python train.py --n_head=5 --head_dim=32 --d_mlp=640 --rope_base=500000.0 --attn_scale=0.177 --init_std_o=0.0 --init_std_down=0.0 --beta1=0.9 --warmup_steps=200 --batch_tokens=[8192, 16384, 24576] --steps=9733
MLP neurons of a small language model. Each row is named by its layer, matrix (gate and up: input weights; down: output weights) and neuron, and shows model dimensions 0-159. Each number is 500 + 50 x the weight over its row's rms, rounded and kept within 0 to 999. Numbers have three digits each. A neuron's up and down rows have the sign that makes its largest values positive.
After each neuron's rows, "fires after" lists the tokens most often just before its 100 highest values on Wikipedia text that the model never trained on; "fires before" lists the tokens most often just after its 100 highest values on Wikipedia text that the model never trained on.

L5.gate246:500547508438632503523568592432432566537512412568494534497461496444526481500530550413495525518530561480418520478510467488418537448462558557529469448441485498441567511510437491459467495520542443493456480506458570519391459463455424503490431550481575517517648482601564566511540440502535470460418482471499473455504511526547520413614494468668471503544482471585508532546450524508506494435516460404493468540562551504474421482561566516531462550436479487551474597428524528549435467515472505
L5.up246:539496512427502522457491468482435536510492474547451530473488438446528533566407466448515461624573620519513452518475537424464601549391530485553513582526529462504561453588496657490529451517482560444576527440521480433452420499521575499505569460526459447506585628481574593545580525483507473532493512541520606501531537489494484493478511518544465540516553474524489573549534522475428494500469564454529412503483494461503410594404493438479539444532535472566474524485411570447446517521528472
L5.down246:433573421543461461565539449502493489475528548505451507595564545599469520502447493497478557562497412495492551509443587452482428472498538478449530538500499493487462630452444518527459643536428572492562556512543481472547622465549551483513507442556406635440478541536481511570417503511468556511434411464460503500398511465487520501468505432452504443525529537458431546383599565498495459534532538491487537471455423478513498543442517517489488474458596488448457595423483485498497566562496501
fires after: " de", "ov", " g", " d", " m", " R"
fires before: "op", " to", "al", ":", "==\n", "i"

L5.gate354:411503464495464478477611513400612471579568495503605507464492419521538453483451488467471604465594510517458443445508524556482460404536597504486503469465483559576383575535469439520449456494459463458517583562542529467547429522490503480567498547577547496530467481482448461464545467468465480502511577457510489597514491507484495467522438487509534512520455553492488397460433546542501410551514469479457512409474548514445574523447450440624487437536515542504502459540396541593485494432579585
L5.up354:452504463496492572488477486532547473420503556485471501476491442605522433451430618541401471471513571475541481461512556511597503491438518489427507515438497508449497493409556468563425561481487475527466642551526447562446524587481489448510568464415521382528525496429455502452472527430524468520486501533456528515507449432538505513498473514427613588553466534517462436449482592513559445370476570459523521557492489585457504448462475424453494422457584550487572482494548532455473450415514562
L5.down354:483573577528515439407432546545493578529458586451493532519458510457585417463475485472577535540491546495472523426495479569501425477475518506561577506571460517518460530542432547416515349486477556443478568538608487515617480534475472527479534500516448538452510538540575527520497464477564464440491550519487556514575485507464455568565488439528475525524476504464441516625442465457516497507514446541547366525469566549489440573476609431611422501493528453562464541513436472595532456513474521
fires after: " a", " e", " A", "u", "A", "a"
fires before: "ord", "ect", "ess", "a", "er"

L2.gate143:417496559548481523547490574553446463479569536521576504497512466480527520496497515568434509557582507459470570551499495494456480474428570543486431459569481555556463430465546402565492432548643468463507486567478514478630441527540568483510524385466590478529554497530503502520606513478414582511432473500516487497474449535573582477460540361556477468483432515438469556547480567541470582540487525526436464423531544525426526412453460475530489553445537509504543503469477418401504452481552448
L2.up143:556560553524519480449507488590511473492428525521478568444562534490431430544597486501557556583420501509450553438441502426472534484492448452520492494527493530539522539496453457536582444583560462580619480520428543559551366557554526503569539499499515503506432477478411593458413551488491572446508454529535499576448535532497479422459535459536482490487477440559517492490585495499486517528547489457406470505521596466435503507406549431504509544432525477436557440443396481396518452599482566
L2.down143:558511488538505464487484562523433437469429381521532431456470484538561518637575505547499492480486437453448550432482482518485483439523475485465451507528446467432492511574520511529499507477454559482501521528542585431589471490558468467524538510525313486521434529482490537507506562445433527546650517484549458446482498498547450407506460470455523518435485436544534405452570440446494459378468516429486518513590476554416557439466517479592482486610519542439546518523483481471425504446450555
fires after: ".", " p", " P", "vel", " |"
fires before: "is", "ic", "om", "ment", "ob", "ir"

L5.gate195:468480423452464536532523491479561443545410539405541552468562510476518467531456458438551442457572435586448550533495522496503569579531571370446505474430556511510510580490434522512478540531602450540509426492475536494466544487458593451465549541465472461549498478420436465519540566461495453617398590390529525478523562411547460487481572443507450481519554439517513507531513540453549436508516492518548437475509509475447628565508502435582521568492486459555450492417467574523474495549538414
L5.up195:609435466585530497370495456539511490507413501429530386540392491425523536441483467533564508575558443485455554433474367462426592478596529530500440506551512421477485523531489514524517467414439544469554503512485463548419560508407499525453437528534483566629506538566480436508501450485427526526452494492442594491508462506500553488479406540487518499464516499531539484542546520493517452482640527471477453556641506463506489503458502548554548549562509558522499529506429547565515503507484518
L5.down195:548545457522454521416471551375566504498474571480521548431502451535434435439520466521619541505507438540446485522471475524466550438573518494427548431420483567632501451486492596448495498542425503544470595432548598467453536443533507442506423468534511497431601476509553476476480459566562518539581506464432511382433525502472519516455522520518463574494484488498483544556454490610459574503398536524529504519475549472498537570505458586605526451418455471598515499447479461507514525475458510
fires after: " n", " N", "N", " f", " |"
fires before: "ember", "a", "el", "en", "and"

L2.gate310:544432441556577524573497513461628476444545505422491526545455455442557550504483561597447496466523503465481505451426515544487552505446482498434554463496427477492391485390532581498545522479447412515549467510497502543509490597480588467504620533544542396433483452493495431514420439459581577486407479502552545465433542567536502550558466428591508399476492544483553521513561427495593486487527597493442508541486531500493448504462513416535530537457560452448535459496451458551539484461556549
L2.up310:502482634466536549460508561461485584571586545601430520530558470516534526505511527479482553563356557523486462587498382520486543489443507524412546506466576480593434563455452503561543490504500489450440446476529514510529533569578507515492521478479548484529511430429437432594516546460408449581521523469493515527535417435522546469531431529560561492451478479506540521455524517484489474415471486527564567562574553545484418524487489530507469395557514520499570474450530445455512435424375452
L2.down310:562595448631530469513514603484475514488531504476420537443514496462504500521478501484436495464577394428498503464477453527400434421506465433478498521526396478466509467424548533405477466494455506509569482435372586530472522501475564542503483504432484436467541527528509491504456402503571497547442459467498471431375459491493490565478514495470511413521458527519426463642538398516531437519531572532555450504416523479514468453413495450533543556569572561504460438570419478550513452492486475
fires after: " s", " t", "u", " S", " T"
fires before: "le", "les", "ar", "er", "u"

L5.gate543:441536592403529621415567459464495602384526561494555528532476571432594525454499523504437443475432515444464553565502473538516487449540609660452524488507562506562535454500461438492615441373558475455451554530449567444493549469497507555544572518464497513539485443541460466477470524522500588453452463491482443482420425492424379484513544451527614449465556466441484514544507457524523499555503462507464528506463493535515489471498523513553484555517475485427521516559564470518499480527475511
L5.up543:556439475574491462566430547448519438514498485453492518509539500434510489539590482507541483560524486509496505538418514514449420470568485465519447556419472539449481481470538488426429477541536459577483534460423606455471535408521473466518437547488444523486413519487439475567553471497457588521366529483491480486402555448542618361393467479531532463464403493497451423565535474488438562528493475515555527427468576498540450423441533515517547525537524513401525525461621539478507479457552416
L5.down543:545537541464436469511462498488527501444511549441516551394589529521501497430503534493561556464500583507503530425550522371518491520549555581542449474424504479517531593583498555515478442501535585474509493577518499520495474490479505574432483521529452539474528516519565565505542542400610412504507451526496518478534523493359499594575410450468522528431542469571494563522447423515539585470527539517560565482488428517631579451460555564553583445462434483554521505451547482557495401470532488
fires after: " p", " B", "d", " app", " j"
fires before: "t", "is", "z", ".", "ed", "ction"

L5.gate129:558460555496506451495498593512486433537483468544590582577504405511497569597449531520450585472523415523490555569533490483460499440550426635513381596464498528445607505568541539520537438510482522523503526514536504590544512477481525619498549516546599555531493479436530577524504548522457539488462504479433493553481497498523498436549548461509445513526532565477561539510482478478475530488451509568430472411494494509521608553453454421483464485537483403462583578478496473568516481538612606
L5.up129:463481538464474484475515501455474533505544504549503594408463460404432595493474563525494538470452470451475404500534521512505510539540527546499479554527497482550541499509592542440507451470458459535462514565564436466478456520417491559517506536418531521451490536399508606475539586446508541617428562566472495528465485536610467512428639488490538524462517617468531545484542460527443593534552494425529467426523496461589512544482509490529376546423441407431551413510453565445545509527548475
L5.down129:476513451483454515474468484452540493499545487488543541382494560416410555537522550435491493419553570536481510484505470501547512444445557564477517570468537428442478524538512577517608533506564443549471528334532541480510527552448561440556488461527479501465556530532516596424459452571451469534447558529525611486420444512498469408522522460470525504485472435552454526427508465552473527423485434511460534549498444530559514476389429424543561487417547533420614563547420478484520508473407515
fires after: " p", " P", " b", " L", " s", " B"
fires before: "ic", "is", "ild", "ch"

L2.gate167:511601515512492547517570527516472530568466506542482392495426430488495560519516526450532525431573459456551481503527473490490575510461692413505520605551549579599536438500439505418577527455595537457504442556409545512531589518529559480544520532557511541503452517416521477455612480525505546531541555476561547488543524416479497447500491552438497498508543473461602534474452453470436463447454510558568529521537409542448490532596578553485499495489488486420459460510490475494548454509581436
L2.up167:562433542519503487544514455380527495549473415503597453439453510477451503506461492444539577577556437460526516569533469502493490430486481458496574515435564497528432487544476590463542459482508523420561477537438519496457609447452570448558517479475511528567454578464538482478414442490503494442493550425585561508504550473458457472486520444526480566507496317505477581434441466447426613530565478544482462511523455636497539489537532478596507480526460508522542564440492446555551476504589458
L2.down167:425539540481504550528459509476512589425464517521536470457548557499527594440500438559492510537494435492591530511472472401526479410485568555459500593536542475532547466467478492435566541476525549624526501497509472539455504439444531547590486501553528559458467468476447464432453442542459488499607466452540510534448508446525509476519504566495492502548564555542361595525574474548531505426437498562519589531521366380476451507525545548510567516443615542436527454458470493417477497470590452
fires after: " D", " R", " r", "D", " H", " d"
fires before: "n", "k", "i", "is", "ish", "m"

L2.gate31:457509521531529555397493491465406546481553452517567509463508435469525488570559433518537570527514590502477538484593492423449484500496566436494541510443490595453538512407375462484456513495494549463511440607491460530481447482474440481486441341440477431603499552497548399435490495438493504510471505508470542502489573568531533451420524464531521501540460530465519483512594574463511460501521556492397564431492512533552508594449451472544539383550507560620426465504475562531511469533484452
L2.up31:502447532528509490574382476565474511562536505516509485462532478515497508377544530634491469496554493601545631521457492555504577542444480534480531454488541423604505552504405514502536532494563600484480541573552523502422543474472504621625525518478523520460538456442420486557401474520511520530511419504418523511583449477475359442487466545526454462524476546421451472508468515502517602444443487485540590536535490606506523480538418445492473507471553515529449501490536429519529480493537517
L2.down31:552457500490480513492441443519558491511599545498536392393465472533447466443527434521556454496616460620548547543488552394475522552482525510490552494483502446536551552463559535557465521557534553540555544520550514409548420515527485449447547495576557498407492476481547450569430407496537430556494554498553437462442472480553592479508423457576373507496495587478460467508483449548500487465553492431545550521481520587527458501512530441490374511519474615502463434479566475540560542481550526
fires after: " a", " o", "or", "p", " A", "A"
fires before: "ord", "up", "ur", "om", "ess", "v"

L2.gate630:474468532461486518531499518493513349576424495455549440509534522645479423536496530505561481472563559550526538476498542418443575517560443486563454508604455552599520524481476387439458499442598470537552534547552468530497488603521525470492549450452488478578428556476610462463572467615437551494425529446477535512597496478485550487425554382449473507450561535530476476491497452471480446440478549491506452481478537580496527454570457528526495563417560459502451539497566493468521497473489459
L2.up630:558552511461555500422445494465476512488539502483593444504547618503495578566515529531540459597499494487522498420467534420519501511450472435477604534581474428515604517473521584510540502532508400411551499427480526565540549490564527539499452548566539571606470435518468481569427558472526521459446485518414569493458494387426532498414500537533477471518463500458523511524581525578472547558494504537438511539474461481388567577520591489565508449420470481525488553479619510401536494496454480
L2.down630:503545542498556535495507562540544479469585480477515475519510498500511516544429447490535511478607551484462489547489515555395569484520518505524511559467541527634422544448561454473550434456490533461467478555528519389448554538592538489555538474401538537473502556545593490423545464563506574461493480491500598494604493415468449544468554470519549588430639475472513517507490511483465525491467475470437566472509564599518541374464559556542514473524588422565507534477471558576605587514515503
fires after: " D", " d", "av"
fires before: "is", " not", "ail", "ach", "er"

L5.gate408:460501477457512565503529556524501588484405500538493517446437574522533455481544432520541512570505393547485475462405574542520543539486493466464606411525513540517558525559593502591555539506566411537557503424472508463492576455476463508594485438511509469491427481485480507561434521474599491392519440481489601513523581581547486588573514460468470542399510563520474490560532521511497614428474549563464503453539424473524534518470602443634530559487570507567531531475474508479536480470492529
L5.up408:469513496575490542416505455569482520541538563567502565531447414407521416561467551503539520502577506498454569492522535438651543436483494459412488455528464489416447546551455572547422472451537469448522442434583463428504489522467521527426533508506413440559408554523527430510443529498464516516504517493477529596508463566453482378552495389370449544475529507554528533543579471518429469488444457498585486466570531394510550473512552563443520458538502434542514470548509503539486467549505511
L5.down408:504590532600460441609526433471544479478561444533409509594545510430500310489489431516464480536431538467553520445562533378491493536451460507412521486458469553528513592501527533548541451564423460582557464584501545449614504474480566520526491499468472551506604516523589459465484494517566492514523531493604520512517452489442557490519478564472525472557416417471431562578525550408500548484453459505507524539517477468438518519534502529451552488543416543467506468554544506523501482485418479
fires after: " n", "oll", " N", "N"
fires before: "ing", "ed", "ver", "x", "es"